{"n_layer": 15, "n_head": 3, "d_mlp": 768}
MLP neurons of a small language model. Each row is named by its layer, matrix (up: input weights; down: output weights) and neuron, and shows model dimensions 16-111. Each number is 128 + 32 x the weight over its row's rms, rounded and kept within 0 to 255. Numbers have three digits each.
Before each neuron's rows, "fires in" lists the words (lower case) most often at its 100 highest values on Wikipedia text that the model never trained on.

fires in: "but", "which", "what", "that", "where", "when"
L6.up112:108131095136115081120083156128135130111076133165131113088111122157073102179131157068155131109067119155143186152153115120117128086126150123099071109155089197142054091121063149071126128159039178136144151126150125112126160062099115124217152176147099151162063148113101119123147122137164146124
L6.down112:141126138169146144111113132090151150107094090142116079092188038174153125137143100187144130120089109098128124123094123121113103161093074136149127110107111174170143095151143142109108158152081139149128149103106223090163151158139175102173148078142145094136059121153107151125117104115127100184

fires in: "february", "june", "total", "october", "australia", "italy"
L10.up57:095113147170144111104157109102144147185108137114154161115143121125109120070158127143172112148069056132116097153153129126131158080134137107147161146103176176040166131160158098042192097155103170142134155086117175181094104118171137091127099126111121096158128111076148122103096124105112153140
L10.down57:143134121103192169106168118100087135144106114093160142131092090091162152091100157160175143183138122142130110099117081130085121086110152132104177152084140104089045144203130177141122123117144118157095123168105173113151109177126138120121107179094084130122127087143153107070126122128127125132

fires in: "an", "party", "any", "personal"
L9.up99:168127160175085182129144143090149182157119148091112103142083157159046147116103170131139104092137144112164118117155099136135071107126175153083127138126144097132148125100050108179094138124147127144101132117150114148113108175166127107059182087055205135148088105153120108154100114113131055152
L9.down99:171083155182138150079135115122112110076141133084105180091060207140121101141156082172104145119103199134148185148132120164098180102150112096091121074099129110120164151155096096145108124151158143156101128154108154083125126098125198144126150174072111128108109070137063109140073109138151135111

fires in: "july", "march", "may", "september"
L12.up141:147144123169138124115115076048083090128107131141125141162132124133110143145100074140080133142143178091160162155113161135155135140130124129169137111129093141038124155181106126095163187113130145148118154136117144095076107114139114166133030141052138156104146134152086137150132140090118148111
L12.down141:059126149155136129165142079159117134141121198083135068123184106142114127134157094170138141128073182084136135109150135140094176146149129142097101123067111122112114147109111135143090082131112147146154181107109153103117175086138132200127110107116166129136118121062107132091111145086172046115

fires in: "a", "left", "debut", "appearances"
L11.up608:133112101128095150170134111086103113219133144105113092154168120147126141084140161123117116136091162140122085133157128132122129144137131122121145118106141126136125137130088175182132160091112131138097119134127181144140151197149114148094148114153189147117121128088146031141129078118058157147
L11.down608:159145105146143182139069151158190102127077115117147117092149105102116192130140141145094176141158121184084127156172147097120136170094105072157123128129095185092084121095140158171116130134123146092145115146051141110087186102149137107075123064168103143114156124172152105133143122110093143095

fires in: "a", "in", "an", "located"
L2.up615:135190149146089141141140112087116060102095107049153122057116108155142133070083125158090083129076111089116116128155136115124113174145158114091173119147099140149127170099097066189131173142136134084159135110082126084142075184154139099162153159125154087157113117085207082127140142169093158164
L2.down615:090146125106108148163139140082140102152054125134112059117156101192160080057103153129109117140065047132165124156163104144073124122113123146121132146144124167128157082142091070164110122103163141047134118105058109039110143190184077110131120132106116134175157144113150158214083153158154115202

fires in: "in", "international", "institute", "infantry", "informal"
L2.up735:137177129171155059105187165120053129057174167111145154119127141090164037150156086152119128120106116142071117145158140130120157138117093152094155099127125090159144156166116119102127157081119187133128104153172118082114102114141112118148189135138117195095185114112136113104130166127090155088
L2.down735:147162128142139115079189155144084124103130158144146116133128162095146043137127084169121145127081147179091163159117169108095151154117121129060188096181144118152168135159095140090151123094139194113116085136150150076103108145127147134106141118132093200127179137080187070101102132088098171123

fires in: "total", "title", "institute", "institutions", "conditions", "according"
L9.up162:167143079108095153132115126146159153182170123127166130105129083117115151126079166126133067172140152103127137151157139085128073129118157116176116150097099091088145108102143134117098105126130051048073151124125116156094106087075117193129155147082142134101122127203082192132143098134108116126
L9.down162:178140083063113068113135054121126087104094125157110185073186159139106162161159150132130106115111132135126135098144169107134104126135162101101153096100143159073161114089095113107135127086057217134176171080146151167164152141146154132142148148126153163150168096174129126132139079176140106124

fires in: "states", "state", "star", "street", "stops", "st"
L2.up231:148127147097134148137132108166092178080130090211067125106144196068151099083092081113154168121106155140033131069123087184063157159117132146153178138108160143155066143088143150117160132102114141158127111147100093113136165103095085147103129121134130143134082116046113129138138137095129200123
L2.down231:153115170131089136159122142124122170134157159194116130170090153112142111080088117132136132093149129113081131111055105177100101146142158100138201137147146147197108136143175143103124146139092183110125115131117119098133149125114067190147140090078114092127086141089103147144136112188101149093

fires in: "after", "before", "successful", "professional", "professor"
L2.up48:127121078133182141113085077141098106129138135083141146132076104109124127198168196100178114095095094132102129164097136129118143113118096141129113160146151083131116158182141108124143169101123087217118148082102099169203099114163090180130085106125183101153105126129164126146109118164194156081
L2.down48:128076121154148117135068090138107149096142157096130147139139061092155131119157193086172133147073134163176165174167149130074139127111048153110119186122141081104108117174109089211116191097099110123101119090154136143151146155143081188092097103126100175159119096138191112105105123178140098165

fires in: "july", "only", "march", "early", "france"
L2.up135:096169195090141098171187143126109113184118097121108143104099132091069098058128070076064193090149149143133201150120097129150156100148135147140134104142125141137164165193145110115150204084198154102074121102138111096051160126134101060134131125123118140103162114134092123115113164119141172101
L2.down135:128150142129185153146137092161092096127091101146153131160161109173136082082097112080091143108172162104175095173112104126188175102155117124098116099161117057193156134147164104131193163118175186163132130111114099147103128132138128144164170086092154157164118086128123129092141120126094164123

fires in: "s", "of", "were", "is", "was"
L2.up386:139118106150105195161087106094159161127116160104123181142119134122108148044125139122115120118074147082089102133202106143102163081138133125172157171040137178119135078104121086133108157164155129111119157171134082155141093142092119143100143109143169140179198121172154120120132188120097104144
L2.down386:143147139114098090134112135151114105139185085155073098152102128133148127224193108024129135120140140110160191097114139150146102152144129166122157131184135117108141201118150196157171112095091167153113088116104133112170119102152125153121163114139130161143074118093110123096152083073113133115

fires in: "in", "said", "reported"
L12.up626:156103162136156102129138108124194056089180093109141190122119122067109034149091096109097094131109108120136107119142087134092137146102101156112131115153093139118147170170128174140148201127125145109087201105153156151147121073135129120114126086108131088099105121170096183160120154139170069140
L12.down626:128094142087195102146151170093116213103175080136119195127133104173123158155155184124102148121128096108109142066100151091111102178137139122136175101147109092191197131120091108111150129110198117057148115161117129158146152145089149170169133136134129168150140133147091091128106162161135100148

fires in: "during", "each"
L7.up408:150077076110116080125174158128099146191155133092101117159114106140084132141159189156097099093179159094119083170138071081149145148100108143146130149131073085133165139129141148150143161137146083144132152117113188086062127145181118101115147113099137110187143072176092168144127171157098108140
L7.down408:160136130193107124114059128158137102110142089132108155056138083120154136157140083146133094183180141128146105117101100196109149145101117093074130099116116079138126132178102151096149137155141096077119129138131131136125148171156123105158123125112146127098171079182135145169085123113114083178

fires in: "town", "mitchell", "kingdom", "athletics", "a", "an"
L6.up697:155154122133105216132165121095099103158163150039146128131053135132113137095121106133127086152144168131099119112125116065187102126131129134157181159166057165080146132123109123154147115124148170121103104115086061169140170133189114157123145130057098065143129142135127140084153162158116090130
L6.down697:111076091108126173204124155050138147163093168122131173083173123087106167193115125187132127150091059119124126091110157141155105115087129108126069088087102103125111132101073121145162154133144091124124157150145154140089158173111154067102092066154168179129146173114116140098122137169116118109

fires in: "where", "when", "won", "william", "with"
L3.up489:148193170130136130069103162117054116144144184157138189102104109087092140122150148112169183122142074085105159063145090068155139104130101158132079126144090130163122114150116173085154131092157145063113145123093061136120161126153133165217148143111128103201151117097112098146131099115184151162
L3.down489:058122135167170102091092143118178104025153148160150120084137133104108144154170060087142142161114067122117156120128061182145082129156120128088107076102129105111131103118131164055177167098135187130105095114140171116067108094126143170153088089163151153179103104091205152126128160094193175140

fires in: "have", "said", "of", "grew", "about", "because"
L7.up196:190153212160137084145110082133128077148136072081119115114137097136114089093187083136034085147119096087128133140101124131090099159132084121165139106119113093156129101126125151106142174060102141140157143090141166157129152098133115074173072100142100125160151138168195150112117134146175089116
L7.down196:098116045118094255086139225135101153132129111112104126119197153164150083161120104099136139173137154140118113127107106139095112088133129159102158152138097153127101119119147183151095067143070114153083071163118136160102111153118105151143106136100141144096150118172088101134160072136116101172

fires in: "during", "church", "industry"
L6.up625:119089163134057122119140144175093110123111085136069092170142083184126105171127138106117166140120175116211147164175098065078131102096103108157142091135134138161125121132136213104129137137125107103068150173121118071113130094172135154156129192115133182089183131183137123127165196110079115077
L6.down625:144115148115121073237095137108147141144087100134088141107163138072135099086153154124149092130146093153070116138104212154093164134124192101084103147121113104151118147126097166126122138112127142114166202123102150091107095125162160065153138163123104103153128119065103153152108111182148132102

fires in: "january", "march", "to", "february", "june", "july"
L6.up262:096090093134163093143121117081134098197112089096122120084077102123146104098107128147130125141098176056153176094147114101146137155133118078135184138123158177144085114127198062146138139141145118114089142112098165137167109086111141126162166118116165191142127059168107118092169108078135140179
L6.down262:090123134127169120154108136141182137135173140104092147074142140170098042146165114151138143175110122170126150109133108114156126122135091037085120096111117136127151215145144118209183130060163119109120100114111101085193101136075087119133093072170094182093117140078123160140170162139082093143

fires in: "and", "or", "of"
L9.up626:102123135173213190135106102109181112152194181097064123120124140121110140098148085126131126107096163188150169138140123140075138137147109194120143156080135086163155116049118128116097121159134130074146129183131105152111129162117125048156123078124077131174122164150090153150169167107127151171
L9.down626:132144144134156064143196157156126159153048157193161137123096171107055184140186152099127069086139086082097085068097149143152110193173122141147108145100135154148106129154116115094134192145153057161159124113148130122183189088124130077089138167112142171147129086114161100071145110118100151088

fires in: "an", "another", "any"
L2.up322:228083139174087132117133103156157188151115194130122158159073094178086157130159113177096160128126150114147115098097106139115109105168130135131128085139148082108140167087143128148181119151158152087122119134132145176142098101126108188142166180097102110085128142106106097199179108070105076101
L2.down322:212112113194107129125130139125129157199088190134101178156088098170111147138131141171063103189108145151194062089089128106143091145182129134119099107103122123118104154129111150138182106151138178118084149131130092164105123120132116172115176154066119141132097121109146103146185134090154092108

fires in: "the", "had", "in", "there", "known", "they"
L2.up522:174089171140155108104146161066110124099129105084076177161174113124091095177129095133150166135111149126123210163119162118124123105137105063083114102172188092146157155086158114160070156121096125149127098163138155135130155092087151141136153135093109145139153059178056062168116087134114161199
L2.down522:080104166093102145137119123134119080081078168164071116155179122166082132135135109104116142080149082140161121134105145124132154122149137155147110167131188190070089152151144132130113077085148119148094078117145137137125180146070134086144190170081134084151118179213098183113092064102124160185

fires in: "said", "because", "born", "decided", "above", "how"
L10.up331:138118187106134052153101137184175097163099120108153135121103136177137102137154107084107080206085087080176098162115165138144124181124097123127077113118151121192179137155118146054111144085116158115174215102179116140111111057128158125122124155171134116145114062105110190142095133137120112163
L10.down331:172120113087205142140125114099104125101198097146126170148118149102132091218164094115148156115154161166163145094160114154123114132124108123109128087165075112115120196152127123118176100142156140081106104071113154157124150180118137154151108096103089106144159109128096138164111134122120122160

fires in: "in", "international", "infantry", "game"
L2.up133:153114126197139106120094112137090132095147215135138129073083154091138115138118093149134131138149154185077140169163149086113167108157094147159125073160094113190156084157105145118169180099134166092119104174119131108175129113151202128104180138115168074171118144168152089126096075080099182093
L2.down133:069113110144148162138141092112099178101133183122146130108159113096196089092116133161077130132144206144102121145139139110138133153077091098107139060118164151129136152146128142120071162164146127198104092183152187128148118178154181138145118164131128162142145105141132088087077036113185191118

fires in: "after", "authority", "age", "every", "area"
L9.up460:146098123154162117143098148113150076165164076073101213124136136135113132109144115097188129095130117109218140101129096086125068110103099154143152152171073139184161159115143112119186184169100193162106194137123165147109136100118097108114116077150117117105103140157122239134125102163161098124
L9.down460:175113115070123121136150123074114147103140119120140107171052118163093158147087071128139125107106142122139143109112060067167086130166092125139077165161067082152127103048152189137129097169140116105145081127170106159121133163118122136141093056141099124106106162126133126099165152124104140129

fires in: "of", "in", "as", "at"
L12.up461:155113157156136130106138158164060164131165112080145182181141124163112122134144122120115133156165131125152146146109118160068149179149124098180143144120126122105150115128182150076088107131127142084096128068111087100085105159150160148179134126116170135150089131124120106110122121081166124093
L12.down461:136133088103106149095148138089116132192094145129122126058147087118096157100140162100142160121145130117115140099164101144102161101104120097078177075136092142090123151045104077113117114078149175114171140131128120136099133182061096082081169142090082131165128115150170152091089157219135167124

fires in: "after", "following", "left"
L2.up766:124103120091186157089084147112112153187084117073112140145059084054113115170142101149174144106126109088052114123118106111132151067172108167223137105138128122150177154171115156133112152136120139145099145183191096176188102176137130112124134093113145118140098045114181083121111142109157161063
L2.down766:131136090171144083098108054089148140107113086179081113152114115134129065098095117092149094123150159195113117172148110128191079110125109082161178148205095182128112149174121123144099166121185139113115117072201123090160110102143077193118107095134129150122157106130120119076148121101168131143

fires in: "with", "smith", "has", "faith"
L2.up84:092125126123130133143109150090107122109142169137111153177086111166130169235099097121104169121128147145128158097132128098161089147151187046153124100129127157123141078141116167083132142080108157146076155125137106140170129101128090152125125110123088145175118141132128187166087164158072108223
L2.down84:119105174141167117146113136140109162117126140125115189154064125106136142151132088184150103188158120118128100079122152143189094120118118122146165028096125149052143087167146154071106092148090122133035128167159128099099158100174113138103174133131123186088133112149163190097102137098115153180

fires in: "new", "of", "national", "central", "london", "north"
L9.up516:136129108190154139167106092156086159115150160089045102132100132166157143067136075166099139142068100136150150125206183141123170146055109121139109146064134128107142110130129113126130144153144188094135144159149117147098104129113074094221129134098104166090101107125127169073173093118092202113
L9.down516:107157165115168085114144177132127100167090155160130176133130143087133114144159131162124078119162111135104159127127113121165132117131117183115130149109152122159159104116141086182145088145103174141130132156113181134103155130109080084126150130173116077156156175139089111127175128162084150146

fires in: "in", "gold", "foreign"
L11.up566:142149120140130139071129080099036134169074136135118130162131096154112074118137120082130148128074064106063120169122158089126138128129174113186112111149040155102140118130166046103107125104189101181125187106191124073117145144136134113142175067161138101172180165123129115123132113160125131159
L11.down566:108147137143124103110076159110164138161123169058090104122108193135106088140181078092110157147121127169142109172114123103107147161071152124101132081116128141106174199137070116164164120131110145180114113195123145075154119158154087160153127124097137134176141134133130134152117120086162117101

fires in: "first", "position", "website", "party", "in", "two"
L11.up570:129112133184164142152050178065117117172147156088114116156153112095124077144132217121119099109063120158150153160150181134092162099080150195136132133152125162121130174112112115193134078146117156150158148100181142171146073176123104116108135097109111096129134104076077070088089097141095089118
L11.down570:114108106094142162126148107129192079051153126119128138141076133168123097064113082136136102112112113106090129102114149171104128097112150082118159127111110127178101112122138118155128145150186139162137149175181096132160120148112144102147062144093150177203128129143132079127119097161108118169

fires in: "as", "mississippi"
L7.up135:109118161110142120138109087170107170185168130097142108210114062167075159086105172146110162193122103145141088156067127159109178168132162093084145124111192144105063187130153184142105081102137115127126117102139084117154150140087142164111161127153097174137108119086117104091117100129151143166
L7.down135:103137108137122087140167100199110164103120118161119100094127103147120124130083117147097147138112119112129061104158141061098165113142161065148173129110125170083071149177156128110162190110110137079139104070118175129113150141162175065134077090151127099088122128134147097118092146105092196137

fires in: "during", "company", "country", "companies", "century"
L6.up439:177106133090123134164129203130128069117112084092128134167179123096080081122121180131084127072104173183168158198085096184106143126084135124136101110123094129140085153133212084133110129105134095112093157140056095149099119138188123170101142177099149154103160069163106151125158153103137147118
L6.down439:204117135048118141151083129103119133105052097150134146093173093155109047160167121095153090150188092129120069112107177132126155142065161098139150128171038120142083116139128147195178130093128138115149182122110091161197157121081163127061126201154104116054180156126130180094143117122118149077

fires in: "and", "s", "or", "new", "number", "native"
L2.up520:143147168185106121091100147089149115129173132195112148112127135117109156133126160101165101165110091063150127106165083103151109078103115118085149096135171190133118148121081154112104126162161052115153120169158127123139131113091126149181111078173082144174124103133135175132132136142117121164
L2.down520:168115117099099095081142123168121149107121112134137120117085137101099113116182096194148177114128099140111101073149092180108064114144165164112122192184097186147123104101128091127117088117113134134107101179116054152205051119074133117150187134088126120112154138127111077116146144155125122127

fires in: "a", "age", "after", "appearances", "average", "career"
L11.up680:168178128141128175152045077135125113125117086064151111207153109149159139097117159110147146123140135039106129144167154117124137112140114105118122093049122137158112132138118117210128065117081150097111128134153120153111112146153102108104076121104105172131113182108103131120106086110066130167
L11.down680:119128107039167124075162185144095111126171098166162100117170097187092132127129142128128125074096139159082102090125089098101107102158132176170082118164090121122162072166086134128115107116149083126103146150098105079133138182060118138126123132163184138102128134138099073165151100171139145166

fires in: "after", "language", "given", "languages"
L10.up285:188158151178151152162168113126078163113117121120134121143109129168118108151146078129169143097122131113151145134102133122150144118164113151184173150158207099101089138099134107172141097153107115122149193102135109116107074118160126158187158088158117112112147107147114139090060195124123144071
L10.down285:088111171116112070093142135130088079063118099120123172115138158150161121135169139174146183116124170105146145105125128082106075144153149142146101148153103103145115083119148111101196128120201131122095133110157161148134119137174085149137133221086092165117138098138051175116094093093077125181

fires in: "in", "after", "february", "into", "before"
L12.up72:163130152108158087082067094076063089145152140125158108158061149194078097144143166091133109149086158163169120143161135072144148122073168161132134122119134085115114159173172067176144138076130145117064143139154145147121204174111134119133126093144126136093100149114108131069178075178137131144
L12.down72:104141143062146144094118092102128083154175135097128154136188160115161140179132106129130124106132116098133136191147136184088211170152157138184143136131064137165160132122115051127112165140151081133164133172155125144113149159141100160112084130074128116138115164096131092174075120103123087138

fires in: "where", "when", "while", "if", "since"
L7.up47:123116098130137074104160158087095096095075181081173069111114159130110066149165138103181147058067101157100144170109114105094175112169146132114108153092113098142161135179065160045169139163108136130152176079183174094122104075183131162119205129129111141152117132116131122154132077111125117083
L7.down47:195138102101158111178108159127110074120109128135132115190162120123184065206148083149122103096126129153128178107128184155133110145082116103122136105138113116123175101120083112141135154120144091164104090134172164133127133104127112088145151101102090159162091146067139083091080089141145125125

fires in: "in", "the", "on", "this", "it"
L3.up76:173106132117154096093110166072099168165187118117117118131122074075137130141102125133159113144134131145226178154174144080161063090129106122098147133152162116135089145153183106090181132076160177138091108198113094148125174078093196142141142117057098078145135098160068089168110106109084138168
L3.down76:119128114102084091117124147120163136060106138119093155130147150194140105185088135137139146113125137119139107160126136191166175134139147169142100152039171101090101160103119125137136146155085082124153103084122102109087101132110077061137171131122154142166119109132147223147178074161143129112

fires in: "in", "international", "infantry", "institute"
L11.up262:129093175111082156116179144117125061105081161123133141124135132095093085131177106136111138162095111180140217216141114124181118147140131149104127108167087128064152179158118097100136119157114162160119095100160097152098108184129111155105163073126151153179199175144138081157109131120135146119
L11.down262:113117137098104119150146125103144093138031206105103100111144103137084064130144075097142116139064131135134170198147100098110140167100183153068092148098128110101170110191127123110183147157109107143153152088165111134126087160138132086157127131144136155075212108135135097135138109136102131104

fires in: "july", "january", "june", "october", "september", "march"
L11.up7:163131104182102123100185077083117142121112093121117165145106168127109153126153185166124114182123115065181090152128166132160112056071144164130161174095115149092133132164109155153126118111160113145080127155121164200115141105201098129151044145139108096143113080144145184163118136105127121166
L11.down7:134162109117178104134186166099074112124117105103176192190146125108157145107106135165195119145092153143162122140112146123128143104124155111074127129123181094122103102160143108144119177053115130120178108115137137157167096159165110152164124115072144149155110148121166146101119088121225063101

fires in: "as", "russian", "rush"
L7.up239:123181103114065086135163107123110164145126107109136106065153123124071110150163145101093091146125088098161132166053094147082128157096187139141128141141155200155141130146183125141102103076066133065150149141134115105128107155171118123119150107156096123089121107146106090119164086154157165143
L7.down239:157105147133157081209154084156122209148089143137148101122148130083158088116168127121075123160186058083114127076181130128093142105164176123130140147136125164151147127109217142106162143117128150101120111126154136146141117116113164140063084115153117154103081119132160211021091112138157164124

fires in: "not", "and", "or", "it"
L12.up93:133101114179107056155111121092182108173130141170169125074155168093100164098150143174141115109056071172150113115175129101073117187136108112105115133104161118084090192077113119083094125123131158105133102216125178141143115138149135156096150142147112181151056106123086165068143132164184118109
L12.down93:132135086153120148125120126141133198149085153151136130043112078168110104141140194154086098148156103153096170116141073167104110056123170137144122099115141154150075172145132124133128133180099126046083182078136119117112124134107123117126177132098075086084136148121157154198073062106099144103

fires in: "october", "diego", "december", "santiago", "september"
L6.up526:192133151176118103141165086178132182107205130131117143183128086144176102086098118158112109165117133091210140126165155111180195102101112147180083072083067139146124074121129163137128155117144135149130106075126124156124156130120083055163145177138116133110073094121135123145107168117090107139
L6.down526:066082124148130172099104128093069072165097184130196149180123126150082173093179139213163142130143166108098120160112177098107149152161132076095135123148143152109136140055142129113134145104139148146150159167106171170137165146107066124119120099108140118173059193096186098119131118130143160120

fires in: "only", "once", "others", "players", "tennessee", "originally"
L6.up495:085165162112059122125135138127111137167140107139137130143105154152109166088168163128142147234154114125167073176089160083048178114148113168073145122148068150128137147094118079125104158137103151083075145098174085125101153079116120094153109096131045138137085190103128135183087165143135146133
L6.down495:115182161174163153080105118099166136111103086063144124101205118099120158202139121178163146148094109145106142130161135148062139126119122051156107184162128156116069161134074082110133099131134109097131171096125189144136125178080209087089122128092064117136118120100154116131089131091129155151

fires in: "with", "round"
L3.up179:164097130085169106157107140107071106121142123138152106179099095129091153186158051129128123132163140126124126106197098121181106157103157104184133072117068157067136144109085132120149116117155141149078176101144075114137059115140066102160192128123150138103115135148059154165089061107077176140
L3.down179:099114118171158162155135109124114078170149080125131132076077163109179153142150075097124108108123150130085047107130122132194090190103174090174081055188151116101105116117114120140159099152121076175143133158141097122110128106155170151183153177101161155099068116095106179135047097149126155125

fires in: "one", "published", "two", "500", "each"
L11.up740:104110075114159150115202149153133082113163118137087117098048180120153117151118094133092111122153122127126149076130068133129152081122097196154152162176133105105171099121144169102141104140104137147149141100184140158112088119140105112210104106113123107097076161167108123061163105096165101102
L11.down740:187129066095117143081144131125124065123128116114144192157110122087126096144131103129118113108108070135123137125098144136149189162129117103162170147139106136157152156055169178168164155205109087027095096120111143095146053141132105154079136163044158105146107116131112160107123142132076131161

fires in: "an", "family", "figulus", "female", "any", "another"
L7.up584:148109140129125093107107152128154170137130158116111106191101149113129124102116116178061123173179149059185127122143110111091105126118136187154080177071135125163144148158101109110120147127128098106105127113103118144112080140156159125155147154077111131075119186194123139164148100103114128150
L7.down584:149167138173125105176150096079164175131119125132162157117090113133136152093175073149098108131084180180128163098077135167156119126146143125136123117108133135127155112101136156132126135147073177153099139059131118193137059165069171098144201167099185159121138157145094082109125062116118113114

fires in: "because", "as", "while", "how", "whose"
L9.up510:166148124153060089112069054180092153133126086114156064175150090186132158095132146097181115153140139081151126144130126082182074171180063076109154196177156108119064133150125125156138155198107115084105145098153090137131113109150117165128161119085166153186129115128096180093156109129121089127
L9.down510:077099129128139141156197126146112126158145080138139159107099140122110123109044151102119089114126103108084126153082159122147074074137114180133163141112127172113136189154150134098141148129140117200095070156192126142095120122110130110082143127175089121113191102078166181170101132130116061136

fires in: "and", "to"
L6.up270:124122135114156158121189185125128111135117120104164151087144172111125089124156082153112128146127112147134115089169093128124137163141150151131144143106096178090055101184103061101131141173093160087110128135122107162125114151081171121165109074196127115183117102155120167103167103076076130097
L6.down270:149114087141104050146097180145160135129101110165157165105093169161141159137163157150151124124097189100064121127117124124090170103142084180061119079159102086127109135109037099130129143121138175141093149129125132104080156069127117138116136120150147166137145153123158063109121127157116096167

fires in: "and", "for", "this", "or", "area"
L10.up628:104130118086136092173072133159133151142131117115118128139124182143089218135130091155207184140112127113140108146124136143136109101149143162141054125068171079080131157094152119099145152137132139085182149144153160108123144149106132148125165111129156124135114174124099120046142129125106099144
L10.down628:102176158190160130143064162120162132122189120138132099096117078082149103121104134145139133104145109129173124128108070135081117123137143115141163138186109158173155104119135136109103166113133135095095161100149145139112067128154144146165105139101163131113031145131127135161140114103068121117

fires in: "also", "only", "originally", "attended", "attempts", "attack"
L3.up103:134100143121101139140193103157128122091116088140122147130143148202149121133111100141111081108142078184175058148098100135068129143157130133084124158158134127190155118129185086129103135101145135102131149053137127125112150142144137112131135121139136113111127091140090144129100121118149201158
L3.down103:161181122127150125136124060092148039103174088121083129153073154097105144117134147082093115110173070119114089150113137104075163172148150129171129149121161156108135199134094086098050130133126119147132119174189173088110095128109154099105128099161103151136075164035090156155135135153123166138

fires in: "in", "department"
L12.up723:169110177138123123146091047123119177156082128053143089110148109133185043072075107125086118144126113114129102109098113076142153178152167101154172122094080100102171203125103180132136138083151139108157217108141128082153133155125163157201145116120154128097183136150093142141162086123130111111
L12.down723:113067134147125093153088141150168118094129084155176193162095097094094133171094105075089138133140136116162127134206155122053133214136158106060147157154122136094082139163129156149152185119103032144117100184134161133130103134180174134150115101111143124190172149093099102185102125168129090121

fires in: "of", "for", "average", "to", "during", "from"
L3.up396:167076117118145106186098138126136114130133143143128120163192154114125132141126168170134183114120142155153163119083093119201147156060134103131123187104105139124093106146086146157185086100136158093163101219164121104105141132134089188172137146107143144161111074174096174121226157148083101083
L3.down396:135099140100149168112067096119171126112129162137100155155062104089146079106163174134111127215084104159129103150086165119142150197112162143122174124141124081114127131125136142156155087075138129109152105147116119120149077106096137148121126179136136089094153119116138122074158110149134175085

fires in: "states", "given"
L9.up704:157124136131151138085087119168141151149098165144154056137113164134088127140136152074180158130143149111148137085061158138124072108169167124140130111177155111136105188053148116140130099090074159117132121172165098092176167134106116110135098151112134101052194125077082174125072109124106140109
L9.down704:139134077142161141102114127146109121084173117101164170104133160152125133097065140121114144127063073173153127114135171140115142181085186101117111091086092167139189165102190125150167193106150117159107098117084097138140084188116128096124075172124105166169061174131075066136122166124139113138

fires in: "an", "into", "against", "again", "appearances"
L12.up613:173065131169113109167103108128077135129131130136135186174065103151103176120159125155114141171076112106154076099179157108147111136122109163131169179088143111144104195076172133106145095113090150185122110097103103139190144141158130115125155090103106169085087130150125135110076143102149048123
L12.down613:130132098110159178161119078109129100086087168108106204125133142166097079104173142182139078127149120172159124072094180173089111148201133128132150140135099131170132163091183131121138098165181132135075151140151177137126098148143096097141090146125129119069095155089121127110159162156150098092

fires in: "a", "after", "age"
L11.up489:150196131139176142102105019122136083124160113099164094142048111143115181150125159161097118175115119061116164135127145185123118134153049088125138112096141109086164122126107106131100176079116136107165132091124093124125149039115078125110147159084130133118135164168176110118154101156146176086
L11.down489:104140104126137156170080135168126128097113117183148113130136127160086151103146101104096162159050130161109146162174115130108177095103055111060077092143054140168127148104118145135136135131129099199090137138124191162149087175087080098188113187146100123157141095120091146158067045095045176183